python train.py --hidden_act="geglu" --tie_word_embeddings=false --init="normal" --warmup_steps=200
MLP neurons of a small language model. Each row is named by its layer, matrix (gate and up: input weights) and neuron, and shows model dimensions 144-239. Each number is 128 + 32 x the weight over its row's rms, rounded and kept within 0 to 255. A neuron's up and down rows have the sign that makes its largest values positive.
Before each neuron's rows, "fires in" lists the words (lower case) most often at its 100 highest values on Wikipedia text that the model never trained on; "fires on" lists the tokens most often at its 100 highest values on Wikipedia text that the model never trained on. A number after a token or word is its count.

fires in: "the" 77, "its" 7, "her" 5, "his" 4
fires on: " the" 75, " its" 6, " his" 4
L4.gate777 [143 196 141 150 107 149 105 102 141 144  89 171  91 163 133 118 134 132 176 149 121  80 158 143 145 146 132 164 195 135 147 156 123 207 113 207  91 144 149 112 101 110 140 101 135 160 141 103 123  66 111 106 182 123 131 135 140 143 133 101 134 112 166 160 205 167 123 158 198 135 163 154  74 102 139 115 138 120 156 170 125 179 148 159 146  86 114  83  99 106 213  94 126 131 144  97]
L4.up777 [173  79 141  78 154 141 155 108 145  91 134  70 141 128 146 132  99 128 134  44 135 134 198 152 157 138 100 146 135 114 158  86 133  22 171 143  90 130 118 128 119 118 154 134  92 114 116 142  90 124 127 130 115  93  91 104 158 145 115  97 134 135  89 125 125  99 166 106 161  98 117 117 135 139 118 110 112 106  46  93 106 120 176 144  54 126 121  98  97 121 124 113 165 117 166 105]

fires in: "was" 66, "is" 14, "been" 6
fires on: " was" 66, " is" 14, " been" 6
L5.gate329 [125 118 129 147  95 123 115 116 168 148 156 181 103 129 119 115  38 158 153  68  88 121 153 177 174 154 138 127  69 120 178  64 111  85 153 122  74 214 169  84 105 114  87 142 117 182  70 136  93 109 159 149 138 131  84 173 151 132 112 170 127 147 102 124 153  70 143 102 143 137  99 145 160 106 148 149 184 124 130 117 108 123  96 165 131 108 162 179  87 114 103 165 118 154 172 127]
L5.up329 [121 133 144  88 154 122  95  83  51 127 106 143 113  86 141 153 142 160 153 124 104 139 141 144  94  69 104 139  52 179 126 153 106 153 131 116 162  83 154 152  83 140 139 144 148 137  81 142 145 144 154 142 158 110 100 130  89 185  81 151  67 212  87  83  78 132 163 112 117 128 109 137 152 131  89 112 105 114  67  94  58 126  49 117 144  89  68 126 159 149  98 146 115 112 134  58]

fires in: "for" 70, "of" 9, "forget" 4
fires on: " for" 48, " For" 23, " of" 9, "For" 7
L5.gate783 [126 113  99 125 140 142 102 153 105 164 139  62  96 123 114  78 121 114 137  92 139 124 138  87 131 178 188 151 161  69 122 162 123 146 147 108 119  84  87 109 197  71 114  98  93 106 117 121 160 101  45  82 138 114 123 146 103 177 188 166 130 198 135  73 103  58 149  95 123 183 120  94 143 133 153 133 132 149 120 110 111 124 136 185 119 146 165 122 111 140 167 172 136 143 118 160]
L5.up783 [113 139  73 139 144  88 104 167 164 140 159 206 112 170 152 110 161  96 128 184 174  83 113  92 133 109 176 166  85 119  82 145 150 111 109 154 132 103 156 138 153 139 147  57 117 114 164 117 106  21 155 132 116  85 105 117 157 167  86 131  98  94 144 165 157 166 118 119 114 162 170  73 147 175 125 176 104 126 138  73 101 184 105 125 151 127  80 131 132 165 148 134 124 103 117 108]

fires in: "of" 42, "for" 8
fires on: " of" 42, " for" 8
L5.gate820 [120 147 144  91  91  87  86 150  97 136 121 133 105 130 150  42 163 134  93 128 114 115 119  63  58  92 111 102 199 141 141 161  98 158 109  88  98  77 100 135 170 108 143  75 165 136 128 117 131 154 135 144  93  79 116 113 115 101 140 141 122 106 144 168 165  85 179 127 199 161 129 123 122 181 108 167 137 163 140 158 130 176 123 145 105  91 162 144 110 141 138  71 144 142  90  96]
L5.up820 [105 164 149 162 147 110 123 162 100 159 136 126 123 121 157  93 151  97 142 152 168 136 187 133  85 145 139 142 147 191 177 111  92 152 164 113 115 109 121 123 109  87 142 173 122 128 201 114 134 190 141  87 128  92 169 125 131 102 111  87 177 118 155  90 147 159 141 111 126 150 151 105 155 121  89 183 103 167 122 123 190 153  82 102 120  39 107 147 143 156 128  96 140 122 118 157]

fires in: "by" 41, "from" 12, "to" 10, "for" 8, "of" 7, "with" 5
fires on: " by" 41, " from" 12, " to" 10, " for" 8, " of" 7, " with" 5
L5.gate451 [126 122 142  93  85 101  89 147  82 125 151 122 141 173 107 134 118 109  71 171  93 121  95 127 161 108 112 120 134  69 138 113 170  94 141  60 125  95 150 125  99  95  93 174 124 166  90  80 103  78 176 109 135  83 113 200 122 155 137 112 148  89  91 164 195  95 122  93 140 170  89  98 134 116 100 134 123 146 147  91  81 114 127  96 141 137 141 183 136 172 143 119 151 153 127 130]
L5.up451 [155 135  85 148 117 142 133 140 142 133  88 165 129 116 151 106  44 160  67 158 154 160 154 142 113 149 110 120 139 168 105 147 112 121 132 103 117 129  93 126 156 153  98 151 183 135 116 131 151 153 176  67 127  84 141 138 154 160 152 106 139 119  62 108 133  72 148 128 133  99 103 124 102 139 121 118 119  99 142  40  88  79 114 116 137 108 182 157  54 189 143  56 146  93 103 153]

fires in: "of" 27, "in" 23, "by" 8, "from" 7, "new" 6
fires on: " of" 27, " in" 23, " by" 8, " from" 7, " New" 6, " across" 5
L5.gate70 [111 120 132 103 118 138  99 175  71 108 120 145  60 106 164 124 156 102  99 118 131  99 125 123 123 123 106 158 163 109  99 110 125 121 117  88 109 105 114 121 132 127 120  92 117 146  96 107 157 104 136  94  81 109 151 161 113 171 196  71 118 121  45 163 168 107 170  95 113 128  80 171 187 137 143 163 157 144 171 102 172  73 167  66 166 145 137 143 172 141 108  55 178 148 107 191]
L5.up70 [117 168 164 137 160 126  92 127  96 116 143 120 117 141  96 124 145  94 170 173  98 123 150 162 128 129 111 145 126 186 137 100 129  94 110 163  66  83  94  96 168  63 102  71 142 132 126 116 179 149  60 157 113 113 117 125  83 121 145 109  94  95  68  46 150  55 141 126 163 106  88 129 144 140 107 109 138 158 207 104 183 127 133 112 158 116 149 191 118 156  42 113 178 103 130 131]

fires in: "was" 48, "were" 14, "is" 12
fires on: " was" 47, " were" 14, " is" 12
L4.gate448 [194 131 172 175 103 134  92  95 218 129  81 115  98 140 117 110 145 175 162 174 129  82  95 137 114 151 154 146  89 123  74 125 119 130 111  60 120 197 160 141 148 137  94 103 186 221 122 115 174 144 191 132 109 121 164  92  96 144 116  92  79 189 142 104 134 135 162 117 157 135 137 146 154  77 176 105 120 138  98 143 154  88 107  88 152 146  99 143  57 110 108 132 134 137 176  77]
L4.up448 [107  86 149 115 166 156 141 153 131 138 168 117 109  97 142 151 132 122 231 149 102 120 132 148 156  99 107 126  84 174 105  57 108 214 182 138 122 147 136 118 147 183 176  82 189 166 143 128 117 138 124 134  92  62 139  96 150 113 141 133 101 111 138 145  80  82 131 104  90 147 120  70  88 135 142  93 146 119 111 152  97 166 100 144 126 153 118 185 106 130 144 140 117 126 204 136]

fires in: "in" 33, "of" 26, "for" 12, "to" 6, "with" 5
fires on: " in" 33, " of" 26, " for" 12, " to" 6, " with" 5
L4.gate444 [ 95 140 142 138 108 114  98 119 134 132  97 120 129 132  94 109 168 147 101  84 111 172 159 108 143 138 144 113  41 107 110 145 138 129  95 135 102  95 133 125 200 180 111 126 110  93 157  72 137 125 111  63 121  82 156 126 184 126 123 141 117  94 148  98 128 170 135 102 103 105 165 138 134 115  64 196 123 126 150  87 152 105 124 135  67 111 119 209  83 119 119 112 114  88 146  32]
L4.up444 [ 80 128 146 126 105 120 107 128  80 145 124 153 138 115 110  84 152 170  94 113 134 154  91 183 115 134 131 191  73 138  86 157  83 140 111 175 105  92  99 118 122 130 142 132 183  54 172  83 145 156 128  94 162  57 148  93 183 153  95 103 137  70 138 119  85 187  98 101 140  68 125 130 111 121  90 165 128 142  91  97 118 127 141 109 134  92 176 200 101 165 131 120  97 118 112  55]

fires in: "to" 17, "of" 15, "from" 7, "for" 5, "with" 4, "a" 4
fires on: " to" 17, " of" 15, " from" 7, " for" 5, " with" 4, " a" 4
L5.gate278 [143  96 109 149 123 154  90 189 173  97 106  96 129  66 103 130 139 216 130 139  87 110 178 143 144  86 130 175 116 140  91 145 133 105 180 135 129 167 119 100 157 156  85 138 142 146 139 107 111 124 131 131 120 142 105 124 164 138 103 125 121 197 127 173  92 100 142 124 109 102 142 144 129 123 146 195 126 106 146  99 146 125 113 170 144 130 115 180 183 142 212 167 101  95 148  87]
L5.up278 [113  52  90 107  83 159  74 177 171 117 113 105 150  91 126 137 189 171 128 196 184 112 212 108 128 115 154 185 146 134  93 123  86  89 160 142 104 196 119 123 200 150  56  94 135 172 159 120 141  78 148  92 130 148 141  94 162 124 109 140 126 121 143 151 127 152  96  77  80  85 104 171 137 159 154 155 156 165 164 119 110 132 144 140 147 120 107 121 165 159 167 114 108 117 138 113]

fires in: "of" 50, "for" 12, "in" 11, "by" 10, "to" 4
fires on: " of" 50, " for" 12, " in" 11, " by" 10, " to" 4
L5.gate231 [134 161 148 117 155  83 155 124  70  98 138  76 116 110  83 112 143  59 150 101 158 111 122  70 135 100 108 171 135 172 177  85 132 120 103 118 149 113 134 123 111  76 155 117 149 127 112 108  92 175 107 165 195  79 119  98 159  96  79 148 142 139  91 144 127 122 143 147 115 156 124 143  90 127  83 156 145 173  72 116  38 147 107 109 158 102 146 134 168 148 163 116 143  78 168 114]
L5.up231 [136 132 139 151 157  38 163 112 111 119 142  58 170 158  82 112 139  84 112 133 156 205 124 139 143 120  99 150 134 118 104  79 152 132  81 186 178 122 118 100 176  96 111  55  82 126  96  90 110 105 149 165 184  79  80 140 158 144 139 118 142 131 117 133 104  87  93 151 147 189  88 166 154 119 109 130 120 128 123 138  83 148 159 104 135 125 103 103  88 133 167 177 186 106 126 114]

fires in: "a" 49, "of" 15, "s" 14, "the" 13, "his" 7
fires on: " a" 39, " of" 15, "s" 14, " The" 11, " A" 10, " his" 4
L5.gate340 [144 136 133 135 159 110 146 116 100 130 123 109 137 138 106 159 144 136 111 152  89 124 187 146 109 127 115 199 120 141 104 137 120 158 138 189 107  97  58 117 117 163 105 119 137 127 170 161 109 129  71 162 127 105 155  77 128 155 141 189 117 142 123 164 164 110 140  99  75  46 163 162 150  91 194 146 186  76 190 134 135  92 183 126 158 116 153  81 176 150 128 121 135 137  85 153]
L5.up340 [124 163 136  82 172 135 120 104 128 114 154 123 144  58 124 146  79 214  74 171  92 154 179 172 126 142 105 119 139 158  52 131  91 113 147 165  79 132  90 135 130 180 168 130 101  96 143 146 155 156 105  90 115 111 160 111 134 130 112 137 142 157 135 156 177 168 112 119 131 106 144 178 138 149 156 130 136  89 164 153 129  85 130 138  92 129 129 177 138 168 121 109  91 132 163 132]

fires in: "was" 74, "been" 5, "were" 4, "is" 4
fires on: " was" 73, " been" 5, " were" 4, " is" 4
L4.gate716 [127 118 119 132  87 133 147 114 114 168 103 105 112 148 139 152  71 131 125 140 102 172  85 150  92 152 169 102 155 143 136 122 134 160 153 114 152 116 122 110 172 112 199 113  74 119 129  41 116  82 103 130 136  92 132 126 105 157 172  86 125 167 178 103 168 118 141 137 125 149 101 141 117 138  97 109 161 127 119 105 196 105 150 170 160 117 108 115  98  77 117 152 130 131 175 162]
L4.up716 [165 154 148 114 131 105 118 132 116 119 129 122 172 151 109 120  96 139 163  90 165  48 123 154 122  77 112 181 141 142  80  92 103 165 183  64 113 152 136  89 101 163  93 127 189 160 123 127  75 117 160  85 121 138 132  84 140 147 140  85 116  96 109 125 136 171  98  78 136 156 155 143 105 128 148 117 180 133  98 130  89 113 106 127  83 115 147 132 118 120 144 162 135  95 135 147]

fires in: "to" 62, "that" 6, "for" 4
fires on: " to" 61, " that" 6, " for" 4
L4.gate418 [ 97  94 168 168  91  94 162 180 132  50  99 114 144 142 113 137 101 141 101 185 129  97 137  87  96 123 145 109 138 201 106 102 147 223 128 167  98 155  89 150 125 190 108  56 181 158 143  79 138  36 161 131 123 143 197 173 181 124 149 170 105 128 163 110 121 109 135 139 117 150 147 154 105  97 106 116 109 168 119 149 108 173 113 160 114 136  99 130 102  41 177 105 150 112  89 103]
L4.up418 [140  90 199  92 144 151 167 118 139  42 208 157 119 124 125 147 104 134 144 131  94  94 145 114 129 144 165 137 171 141 161 171 129 168 138 175  88 210 138 147  83 124 133 133  75 123  92 140  99 116 153 127 152 126 181 148 138 121  63 102 141 164 137 125 145 127 198 127  75 138 124 115 113 141  98  87 135 114 151 166  97 133 153 130 155 136 104 127 122 109 129 150 130 150 103 121]

fires in: "to" 24, "with" 15, "of" 14, "marries" 4, "general" 4, "married" 4
fires on: " to" 24, " with" 15, " of" 14, "es" 4, " married" 4
L5.gate736 [147 150 142 158 100 130 120 124 109  94 134 139  78 100 144 155 123 158  78 130 119  99 101 121 155 131 206 129 136 120 129 126 116 158 113 100 145  96 140 131 162 125 137 183 102 142 131  48 103 160 140  95 102 114 177 112 184 158 167  65 130 102 142 168 102 124 136 141 104 108  53 115 193  82 105 131 119 194 117  95  65 111 145 121 205 133 125 130  89 187 153 105  78  72 133 109]
L5.up736 [108 101 123 137 128 146 129 152  49  95 140 105 158 154  95 106 110 164  44  98 139 144 132 100 138 129  66  80 102 179 193  98 181 166 166 152 161 115  80  86 119 160  89 127 139 162 105 151 117  86 164 161 211  92 128 127 126 111 173 128 146 167 166 137 122 126  83  96 183 135 139 101 175 118 147 143 144 137 155 183  77  74 100 100 150 143  86 105 133 119 109  72 139  93 108 101]